config.toml
d_mlp = 3072
norm_eps = 1e-06
rope_base = 10000.0
rope_fraction = 0.5
attn_scale = 0.125
tie_embeddings = false
init_std_o = 0.00321
optimizer = "muon_variant"
lr_mult_down = 2.0
decay_fraction = 0.887
final_lr_fraction = 0.0
doc_mask = true
steps = 6930
MLP neurons of a small language model. Each row is named by its layer, matrix (up: input weights; down: output weights) and neuron, and shows model dimensions 320-447. Each number is 128 + 24 x the weight over its row's rms, rounded and kept within 0 to 255. Numbers have three digits each.
Before each neuron's rows, "fires before" lists the tokens most often just after its 100 highest values on Wikipedia text that the model never trained on; "fires on" lists the tokens most often at its 100 highest values on Wikipedia text that the model never trained on. A number after a token or word is its count.

fires before: "1" 27, "0" 17, "2" 15, "4" 5, "3" 5, "5" 4
fires on: " " 61, "–" 13, "2" 8
L12.up1324:123085091163148099102148149142130139140106101148148105123117110137122117114149086125137119117138128113097150158084129122126092126135122122186132121124139163109104136130105126137131068187125128137103119129161135142126105144120153142073146128075133147103158102148113168133134113057155123112119114154140136145165119119136148135127160116144137175100134127146083122127136126116146156135109
L12.down1324:140130139085138132125086175128133104159112101138123138173140162096129127151104117150126120110123110177101124097097124110153107145127105124143144117104113128105157121143150150171074125148112108127154142140122126094137133181107115070122136102129103083092147131124102138172120125169132110119108103120087126137131146126165065190184155144138114130149115161111151148120107100130153136139073

fires before: "|" 64, "0" 9, "1" 6, "6" 6
fires on: " |\n" 36, " " 13, "|---|---|---|---|---|\n" 11, "|---|---|---|\n" 8, "0" 7, "–" 6
L12.up2995:106132139125096149141139123095093163177112124155110109159104102108135140175108157116124145106156132121117152116149135117111130106128154148102149116118103101140168135162140115142146117104153114132160110154115130136141145117158124077121115138129148130128141176135148127131139146146160106119139116147135174135147110154131128124128089074116147136132146144088099123111138148108119115117095
L12.down2995:135122147118087090097153126102112159083129140122152107128116137098117140112117142113142102131131087114099124136101095100137150116145130131102150129095123113122145098143128165118147131151147114118120121115112109163137105114160138126086179182134107121188140150122120110155155142154180122176087133124118125101136149141140104139169130128101109106109170133151100123109132112128117088130139

fires before: " " 45, " |\n" 12, " Final" 4
fires on: " |" 27, " the" 19, ";" 19, "0" 6
L12.up1120:109131155088098128136127120157115121135152118118142143124137106126145130095113126119135137158101165136125124105128167153106101136121075121127121120130158124170126104087127112118185111163139172140141141112154120103131121185152098125120123153137119149120162143117122117043153127122122139167112141116150152144155106160118146158105123126137095130153156042127090157144171132133152149138123
L12.down1120:076143154105127158167122145174133159114146116127127140148128089151125099118145111154145124084159131133117157092154137121151129147162077113113125160169145146166112104127139129117096147110138137106145162124187099129163106119129124147136103130128106143172156134151125123104086126155123164180154107050114121144125144117074145162149132139111098151138146166155152157133134108111121122161102

fires before: " " 56, " V" 4, " in" 4, " the" 4
fires on: "born" 28, " de" 9, " December" 7, " born" 7, " in" 7
L12.up1641:144113133099094153088093143136120090150124088110127134120155114111132087135108028132123098153132165130131155127122117143132118137126115109124144141191127146136149124125111130189107137126131109151115119120095125128107130132143112119125152128126143164147085111178141122138119126199141108140158116129140140141112116133118174135132150116182141181137106112133127092153149133148056086145128
L12.down1641:103111114140137134117126132152117126138127109120089101105106112110137094110128103133170153127152113174109117062135138127186199127081141112124165095130168154193080087157142151148117125177133128140149133148088104119099143085169129148142156118098112132128107117139107120127124097127088102129140139133143141131091122095136137145116128163101156115150134138136083112129138123160091156150160

fires before: " " 83, "3" 4, "2" 4
fires on: " |" 68, "|" 8, " " 8, "," 4
L12.up1410:140141128097135137123094129082099102078138113179109159126086110111120142139120126123104125142101164137117127129160117126095136089127135125124137102112148142138091128115125176159098122109144184140128146162151199181132111130120138091146173138119152143094144127098100098134169158153118098133126110105106127132120153151141172107143099135138128136137137117116112124099119135127155101105102
L12.down1410:108152144112156097128116106118152125126124126119132155091110158112127157133089072132138122106130127138111110086145132144099113135136062139139138108152141177117115124136176135136113157110125119188101149152123140128116135128085083130119110125107132124128140066108144123167140151149112117111092080113137142110113155131078161115138145126136086101107095098140115123141113155102115120113154

fires before: "==" 30, "In" 12, "===" 9, "The" 6
fires on: ".\n\n" 94
L12.up2811:103178130116123131129135139160121162128116123140162165140130162116101129084142130142124153116122126091131167154093139160092148145148130130096096094157153108121175138126130133098087122160160130133148143163097140151156177141144149084166162164124130128115134133083123101087131124132147124126119125138147136139134151077112120151165149113146126108116123143148084111141111122112081143136104
L12.down2811:121122131118118141124127129161126135140133134121110101130117127105103106147124145130140126127116122130148127088137134118126069134116151114072121129115128112120122129132133115130129151122152125138139128118119112136143128124123130114135113128120132141112126148143125133133133139130115129125135134134135133124144136108110128255162126123127121127126138118122141120121136127125113141125123

fires before: "==" 28, "In" 12, "The" 9, "===" 7, "L" 4
fires on: ".\n\n" 94
L12.up2588:112147167114079089153144120140110102155109108133111162113138136069131096101094082113084137159153112115145174146107168144128127128146107143094148189142125155106163087100097103094106181131144164126135154133121135165144127112134196114138130165158143089111123109082160111110142150107177150134107135105117127172164131122175122120121180132115161098125156145123101105160099120110099143122122
L12.down2588:129138118113117136106119157161132137093122117105124123167116137048137135150095159172144140104097107122120115205138135136115030098160128116134145117104125117132109151158136092134143128140182118123121136128134130161103141127137114154118148131133140146100111167145121140148138117119127118116120131098146119131140123123109143171138145110127102129152168135117149139127142121140079141131107

fires before: "-" 65
fires on: "\n" 51, ")\n" 15, "y" 5, " West" 4
L12.up2071:147137108093096117093093149136100147105125097163116144101138098122176125116128119104094166112080127138103137139116127078117140153092130136144144134123104126092166101142150085167142143148109116162113129166127190127125151143126159123183184120111112144123129116117126150114109089142092126114132121125152141130131117115133133145137101117104123115085175152178108168101133158137091137136145
L12.down2071:118135142162162110061114157141142142117131151146106130110128121118146102114141140149120157144115159105109098101161099114097197165105109131127132101116121179154139082139118117144151118119157145145135125114157147118124089132168120140116162091130127179090107107128103124110121148135118109130149133130124158135139166121089143137119129147133164164124150155154134133163112108113132116104159

fires before: "|" 46, " was" 11
fires on: " |\n" 41, " b" 14, ")" 5
L12.up2332:150143123113146071134119131131102165147169105161105117166104160144096138153092135140128126135137120069150111129075142119148142155145154118133189126089103117159155109116130088127144134166147127101174105151162134115121156148122107137092154146177105140140122129162141116095094143160157138121119132135177158112085141136142112107144115183138102110147143132121146120113154167097138135166097
L12.down2332:147138136102162125143113157132138136148142095126097154112121144157130134129127080148116112108143135141097161170131098133143119135131119134081138163129139119152134108191091102065198118145156152121139130155144110140134162111193137133113150168142159184148137108120110088118107132141134105125116139106145178132160136130137134103139126209124094144155172097146147104160135130148119141117195

fires before: "5" 35, "4" 16, "3" 15, "6" 11, "1" 4
fires on: " " 30, "9" 10, "1" 8, " to" 6, "–" 5, " (" 5
L12.up2190:137133126126122122107186135119110150122121146132117121088121129104103121116173149102157158106123135141123101127115219148167137109126186117074113134103139126129134139167125150121097143104177131095116122098130138139117082104128166112123140130102167154111115110166145145155126140152168181106084147081141146136173104158106132114146103149121174093111158060167118125132106147123037060070112
L12.down2190:144089118107201107155123112094084147119138148146116137123121147127129110119102138149171143120124076141112105157154128106161147138151123125112164129133152127130134119127135148114097121094127105087134118136141128124137112176153160105097147127124128117098118171112138119094144097141140111070129112095152106159121135153123149123133152152158120128118135181125084112144084121131152142147138

fires before: "1" 32, "4" 18, "3" 6, " |" 4, " " 4
fires on: " " 54, "\n" 7, "0" 4, "|" 4
L12.up2303:113117086102134118133116064126150152161105151110146112124164139125102145087108098154170140128133125139118122126204153128143129140129165129096104152135135113180077137079131138107136103112103145089118107127142131125105133207113161129124106118105098112111144131178122177111122136131133123092131105131158141138123088171121162130146093100150089125112125164150150139118129185126132131144136
L12.down2303:133141103113152113147101113125155126134057154131109118128114088116120129157141117151149145139162127122144156125139152121133136156098123107138145140141110093100164121062145124093102131148142137130117120071088116107146134125148106112132112116130076096106096102161133153135116103141141138186132120162135166122108144138131152124108063135106141124130100162159180094114130152159129143133128

fires before: " " 40, " the" 12, " a" 5
fires on: " |" 28, " in" 22, " at" 9, ":" 7
L12.up1189:090153140139094150111143138076129132108130144127145159122146164112106143177133039117136093125103135079185145081113139096151143174102099176082092108135146115107132106092111115102150107150110112122127183108163102149159114147132128161150135135152150112138147179147125131132110135123143098132138131156158098121130132121119147127153122161105111087146150072109083119118145092141135121158134
L12.down1189:120140122135108153095112122152120102135121154138123119119121132096108069133115128113105112127102076139116121021162121123132107110190149152089141112126153178108085120094165156136106114122112173141152099100158112153154087131137145096091137117107157135147166139175126114151129143121130140108090116074123125116117103137129100164128121077105114145135122137131139129128117134108150127122155

fires before: "-" 92
fires on: "\n" 66, ")\n" 12, "\"\n" 7, " the" 4
L12.up983:083105165102099113148104145143121126181111115110103115153130152157123155099163127149098091124130141154125146120126143151130139123084157128125126117166155106122169160129128113118144119145150115133142151177117107159135142139139113158144110134146100156129147140154130143133100085108110137126095116114191132134085140132139142126137128087098106144128119109144132125161121134134147140130156
L12.down983:123156150112156122126112156122108125156112118112097142114160116150108117105116117129097091145127082105138156054119125132139179128107096103092129120108137096147157155099134128145130166115146113117159109107108092106143069158145142116152104109111116100149122152111156113089106156130106126107137127137151115123078120145128130188133115151106107117123128166095122149118128100116152151125156

fires before: "2" 76, " " 14, "3" 6
fires on: "–" 38, " " 27, " |" 10, "-" 8, " (" 6
L12.up506:110127155078148148140086114133118125099126127203144161123136129114136139098131150183089119122159132134159146130059144114126105149123102159087115124153145112134108147102114119133128131093136096127131115145115130137165141137147113123155207136137119123165164133160087147131153113141094165104146185100127124087137156107132170121164144148128152138101157148118141131139157127125132104094142
L12.down506:146106150150169146148107142173139123118124093123111132092140155149145158112106128139157154090132132156097110130140126111113148128128112073080141103115177114136088137141143079111146114133151130134100139142084100139210113158135136157124151123105150103145158159142119076120143097168160126120154151126145122161111108134133106093169147093081195111103110168121100094101143128120156108139113

fires before: "1" 67, "ynasty" 4
fires on: " " 67, " Y" 4
L12.up2072:128166111130116113125159128135138109151119101106129119143126066125128112066140119151121157117152153137147119106133145141159113126098153110157143115136143087121150090107140138096115111114119164108136129154149090114151111123134107115082078140128131130156102168177113054118136121096122141124137199151148146166095112168123102071106115140123136110103133139133092130088136130110092120179136
L12.down2072:156154104123139125135117121134145098150163109097174149171129107138143111091154160142137163158138128151164134171130152124152150111133173173152116130133119148162146075115157150128167069090122133134095138124150110080162125152099099128137120102157108137145131113131136156189142082136117128120114148181107101122150117165147147136105120106116121119159099164137131168105129093162130117094142

fires before: "==" 25, "In" 10, "The" 7, "===" 6, "L" 4
fires on: ".\n\n" 79, ".\"\n\n" 5
L12.up1982:074154120090125130096137143165129156162152134137095136163084117069170129122129136158132149145146129152111169154118159134139104116150113115109142127132164109146144100113126138217093138139150129121150118104141119138134136171128147140114152120111143131140134170123122110144133142122141109068121153142135123147142128127139105144079147126105154119158128140145094131121155062104084127164147
L12.down1982:111152181134082156102135109105116143119149105118121104122112123165174152128151126087103104151086113136108071121120131138121098094153127118113116112092131124128120123096119120132121111139130143102138173119132131100120128135119156123136149097148129121108138138171168099085109145157117107114127122126142112160113144127101102118103150101150127091134110131114101117125130134132102120128110

fires before: "|" 74, "-" 16
fires on: " |\n" 72, ".\n" 15, ")\n" 6
L12.up99:116155094095153139082140146162153157109102131121119140103131131126135105115156083109144116105153119119145155188135126094138102104151132149137138109095078120137104128130117144112091137119131062124172125122111156094145154159133121119156107124151132140132128133110099141113158164152140148146107155145177174116176172142131166093143126113104143118104132131123100094117128106123084167147150
L12.down99:126094134102112084112094119171075139122086113138143108132136092097128129135091133086085108130120164104111159132128070140144111141130167152110114145127107116089153085163090129126143151159124105114124123098134127129111138129080160170127149159177132141126128144114144134116105089107126156108112124151108070127115125135119071123145123088170112144138110111129147126138152137147120133076112

fires before: "2" 19, "1" 15, "o" 7, "3" 5, "oor" 4
fires on: " " 38, " ind" 7, " turb" 6, " water" 4
L12.up1004:102074125108116164113105144131098085122097125136139153092121110107138083102130187152105125111157099120099101139182176109141063102139140111115147122143130137106155145118137154129127112130149144106138120161154178171130163158105149111156088139160172150115109128118173112140150116140163130057129105105149124126167112152136105149121155125111162145120143149133128154129109111108157138106070
L12.down1004:119123115131145124073140144183119145136101157127134177138100133179134138101113171154130161107122111076141104166122180156136099142118142113117186120109114097152199141160157153115095108126168112081130114146126125137115121125131101139084152128131155102145106144089134140146108101090112113113149154123152162097169143143130138132120115162138140127102157133135110115129119123134143178140146

fires before: " " 60
fires on: " |" 25, "|" 13, " w" 8, " L" 7, " September" 6, " New" 6
L12.up880:138084130149139094080129139114100139128125131100110154139153149128120123066123104152142103147146111123146101114139121142092087140143090114117107115126134140125097130114141134110132132128120126118088127109123138117139134163119158125167105102109129106141159145086120132157103154143115126108129095080134104121127160116173103128134096145139116095127136151136138105129092148157201132120137
L12.down880:135124095164126155099145167099101130111103089158126092108131131143166130120094113180156130135171152136170152130137127132098164141110102120113169104108122103152132116108137107104118066133154088143113132090148131108130134130092131135177132104130196110156154131153121084127146103126148104121131095132149152159146122152144128118146148111102134121096111072151102128132122150103124106157128

fires before: "0" 54, "," 11, "5" 8, "th" 4
fires on: "," 19, "0" 15, "2" 14, "5" 7, "1" 7, "8" 7
L12.up2976:125107166144152122144162147105120096142107098143095128091118093116105141133093129118160141099081150142150146119128100093129071093124157098148112117136116105164112095221127128121132083162160108093147126164126144147113131108136096109132113178115105139116184109148137155117103124149138131134121166138105105081131122132105117139118151141170116154087120134144117152104116117141068115138096
L12.down2976:159119151157114104117121210148092141129096143089087117099115084094124123113110144121183152151113119166161152122132108120150157038136140122166099099090147141144118096118139148161123120161149086122126120114126147126129146162102121106076115102143156149085160086118102143159105113120099113116068116121095087124126037117142119107154118129134133137127118153155111155156125124112120134147099

fires before: "2" 25, "0" 22, "1" 11, "7" 8, "6" 7, "9" 7
fires on: "–" 58, "-" 13, " (" 6
L12.up678:129141152125119105103183163117150170132119150111152150179098134069089106156146102150137122068150146127103117149113157177115146088120101130112189116036117138108128109100124146135095162100112103140099158130146121127146122158142102124093135121140142077113124174139160152148126163177120113141119122131112159136093152118134129147143123123151123136103138125118108126140129181111135121156081
L12.down678:122088151136160108125119136128128134114112170177132128126127149109132059129118148106132116103131120085128102123129144168135131103133135141145137156103101116096138097114111141144137121099118126155105116157100181107149160122128121145123158144125100080142121133156081150122143125175160117149099127146119136124150136147131097131122102115127131131137101108127110127124096121126142121111078

fires before: "==" 27, "In" 13, "The" 10, "===" 9, "L" 4
fires on: ".\n\n" 93
L12.up2314:148115118098122164125106123140134136149110138127149117166132133127114170149151144124126114120128124102092208162149143188133120105165074123119146153142091138130090158111130123107105147112124133130126112133160117136128122148171153139133135131149132108128084178127140113145168137117166162156158120105130152118133118121159096151095162101105154128130166141141134156116138165131077090117106
L12.down2314:118136108137116153162135119123173140121152133126069092135157132133162113149112140109148114117089063108115126173105107136120060105142128151088135151173163131082104150128141121120099125104109136072114108117159145161116128127152158117137130113152144109107131137135157116178107113133119154137187126085072153155110064148082104132160139177149130140112118082137080152157134126135093130112115

fires before: "2" 39, "1" 29, "3" 6, "9" 4, "7" 4
fires on: " " 89
L12.up139:118086115128114087118099138117162080128129111077152153127117139114136124147170126141109130101162169133086139136135147156111126128144144125135152132115158123122162113084163087117164096118102124134143107157147107092144127118126168110126120124113189116104108111135168164150096122142106102122134129100147150168136126132120123128141135101153168148127122134149104096125130131136182111134079
L12.down139:140094143124135101149142192104133084113164091121116156108136117137130151087121153125106168121095170126124116119091109102140112133156111145157112132128102132069085140156170116093115106153111166110143171140131129122173091134165171124110151088115099096127118129119079153121171113114116160140152125184141147153121159124153126118157103149142151177141131146167119106118162099130172146113114

fires before: "2" 29, "1" 25, "3" 7, " " 7, "8" 6, "6" 5
fires on: " " 76, "." 6
L12.up1576:104107105155171130117111160125122105161132125073111124102178106137140157139117103100129153158128120125113099125163135132111153129135119110121106147158119122120128096130126106128152126072138146154125133117128121139149126119171104117144148150115097138126149112146142113125148156155084182123155162097141106126170154151155124158139135138132106139153078130159166121148105134166161177145107
L12.down1576:168118111178118128108061157151102125154141132128097114100117139156157181125150138092150128089125152177147098094130160142124130113130112142141110195165097120128135119121156115084130102120131110143068135118106125125113155125171176157092133132152149077107127104179147151141131137147132110122100141115141184097181101145126137102138132137166122144104150119141117135149123137139132129118087

fires before: " " 44, " |" 10, " W" 6, " Clay" 5, "\n" 5, " the" 4
fires on: " |" 50, " the" 6, " at" 5, "0" 4, "1" 4, " L" 4
L12.up1995:112108122147120113147139109136133121103128143091122113084147159088157115058136087121134155138144133180080124100131158150182124126114134110113118103133127155110103123123113121138156088140108097134103136179100126139116135145138120132115127116120121101129142094141116092142130165127101097150148094133144099137121145133109162128162119178111100122154097116154091113110120121145162104137119
L12.down1995:106154133138122144143131127118135185137125129072135126115126143117114120135111124186133112167125133094122134143044125105142156130106151114149158113071158173107091130151119151116118121136143161137094123166113143148137131111120135140178125112093123177131147125115067102097118140146142133157139123102118104152140119128163154119142157155111132147122076107095120147178153112119098101166118

fires before: " " 35, " Total" 6, " in" 5, " —" 5, " Sem" 4
fires on: " |" 30, "|" 11, ":" 5, ";" 5, " the" 5
L12.up1072:149123135115163098120128154126128113105108119148107133118113139113166069138102101100133119152145099172083085115144167139137130085130115121137119129152106133137140136199120132112130123140138139105123113160126143161129136113118146084120139135148119069136146100116138134115154179124145131110123137083134157157160104149118128116176140113108109095112126107163121178099139119110150175084096
L12.down1072:125171160144114124144105127119132131105101124131142113104148133131198114154151145139161124152099139121138131080129093117115097116111112137122127093148148127106122112100086140094118164153165129147154131158048144152130085128087119090148101169141097138154136099130122129121161138148153136179143116101160129114155101171164124128146138151134124118095143126077123136104132149084150121131147

fires before: " " 69, "a" 7
fires on: " May" 33, " June" 17, " January" 13, " April" 7, " may" 6, " Dec" 4
L12.up1197:130121087146096133134107170149077129128114121128159153134157131148129130108125100118099165088123124113139132126119146137129115161114135144132149153155148140098132128129100134104115133119127131123156104189128146165131097186112139109122110113146172106135134152113087111144135123138110138082090134124164100140175100110144159129113115104146180118143155127120127126139099119120157152130099
L12.down1197:130119124133114119149172154133137098102132124062160147109154145087198114091157137134123171079133118126130136114107191097135117123141154124133142123138111166122108098115098155104113145143109151114141113117137137157151108157129099094176149115153141110157139126099169115129131176137121125107128129107128133128161112133138096125108098099154116131140101114134142074127128165115130085117105

fires before: " |" 22, "1" 19, "2" 17, "6" 7, "4" 6, "3" 6
fires on: " " 98
L12.up1109:095128137148114155101139112129093091115104141139109097120139162120092118089155182133107102121131106129121133119124130099114102157154130122130136131147136104145130130164113138109123150147095122175143123157126146102112143129155090169117173140105119138161157147171107110132172077117145135145156204158167115115082145133118156140138156120098144161139138123154130130107109116120128096114103
L12.down1109:117116111121127189111118127101111112134173114123153143075116111151108168097127170135112152154167094125133139123124129085106119150122144110109138104125120115139104104106114108122122105058121112155085176101122120126121115145141085186104119124119126136127122155132137133083115142110107111096120102129133125118109141175111137163148108126109120179094121108182112104117182180139091155118100

fires before: "==" 29, "In" 12, "===" 7, "The" 6, " of" 4
fires on: ".\n\n" 87
L12.up2978:074129142158113121118135116111145139102144111113151136145131107105101082129119143149123151090167144117141126158090132115141154147086123120159131101132147093140175123152160138164123073116100132138160147139117164138148091127153113138097148163120123144142120138096120150128153093103119151123124147101107154168177182128134137129113148092102150127109081134139087118081129088170137133141106
L12.down2978:110149140137139109144138131143134149170132110215129129140121141155100155131128151115121128133108130167149107086158148112118134103119138124146101169171150113110100134151124074195127128125143160135127128099078123140093132149156137151129164115147100099094143064133097113139150101116110115104130144105144141108090153096153170154116155134094082091149100149146133107091109133174164138118124

fires before: " " 55, " in" 6
fires on: " |" 49, ";" 7, " on" 4, " ex" 4, " —" 4
L12.up1550:116138147143151178090120157114117145104115105172107157126136168125130101134133120098137119133121120125138139114100120121097113167142110132122139164130130106121144153095163123134182140144135136175149102143156088146139103103067128147118114088123166153136122098101160146141102121139099121146110112099145141145114157137162110050092122097119119115136132114144147134174150109153114118156134
L12.down1550:172144147102110142102128119088168102145126097123144135158109091094100107134135108114158116155145131090070114067112135086120151153141116158185147109170119167146136155100131131142070162138112144128129090177139132131132111122088114128138094183100128104146129136115128162129116118107074149146145075116135088135152106106147180079136133144121157099165118138136152134130124103135146126132133

fires before: "|" 54
fires on: " |\n" 56
L12.up2380:111136078120126155155101131102126109148104117124150178118104083122110117139174149153135131099157142129127155143124148146112125140116126113123113158076150119169140113151143113084132116118154130117149108150077138117165145102126161143152120140105134155112096164116128098169155110136104133118146153131141086117144121169136176151146133111073171095152127125130127155125141115125132107179186
L12.down2380:105150161143177117163140100101116154140119104145129114106093146108166147129160147130139153090107164162127148112093133091110202123093146114155135135124130135132157155089120134142162149154125104114089153129150144134095156079096132148146112125110136135094121143166095079109124143144142133189155132136146129130103154148136140088108160107169144106138123129133172156145114181156149117065173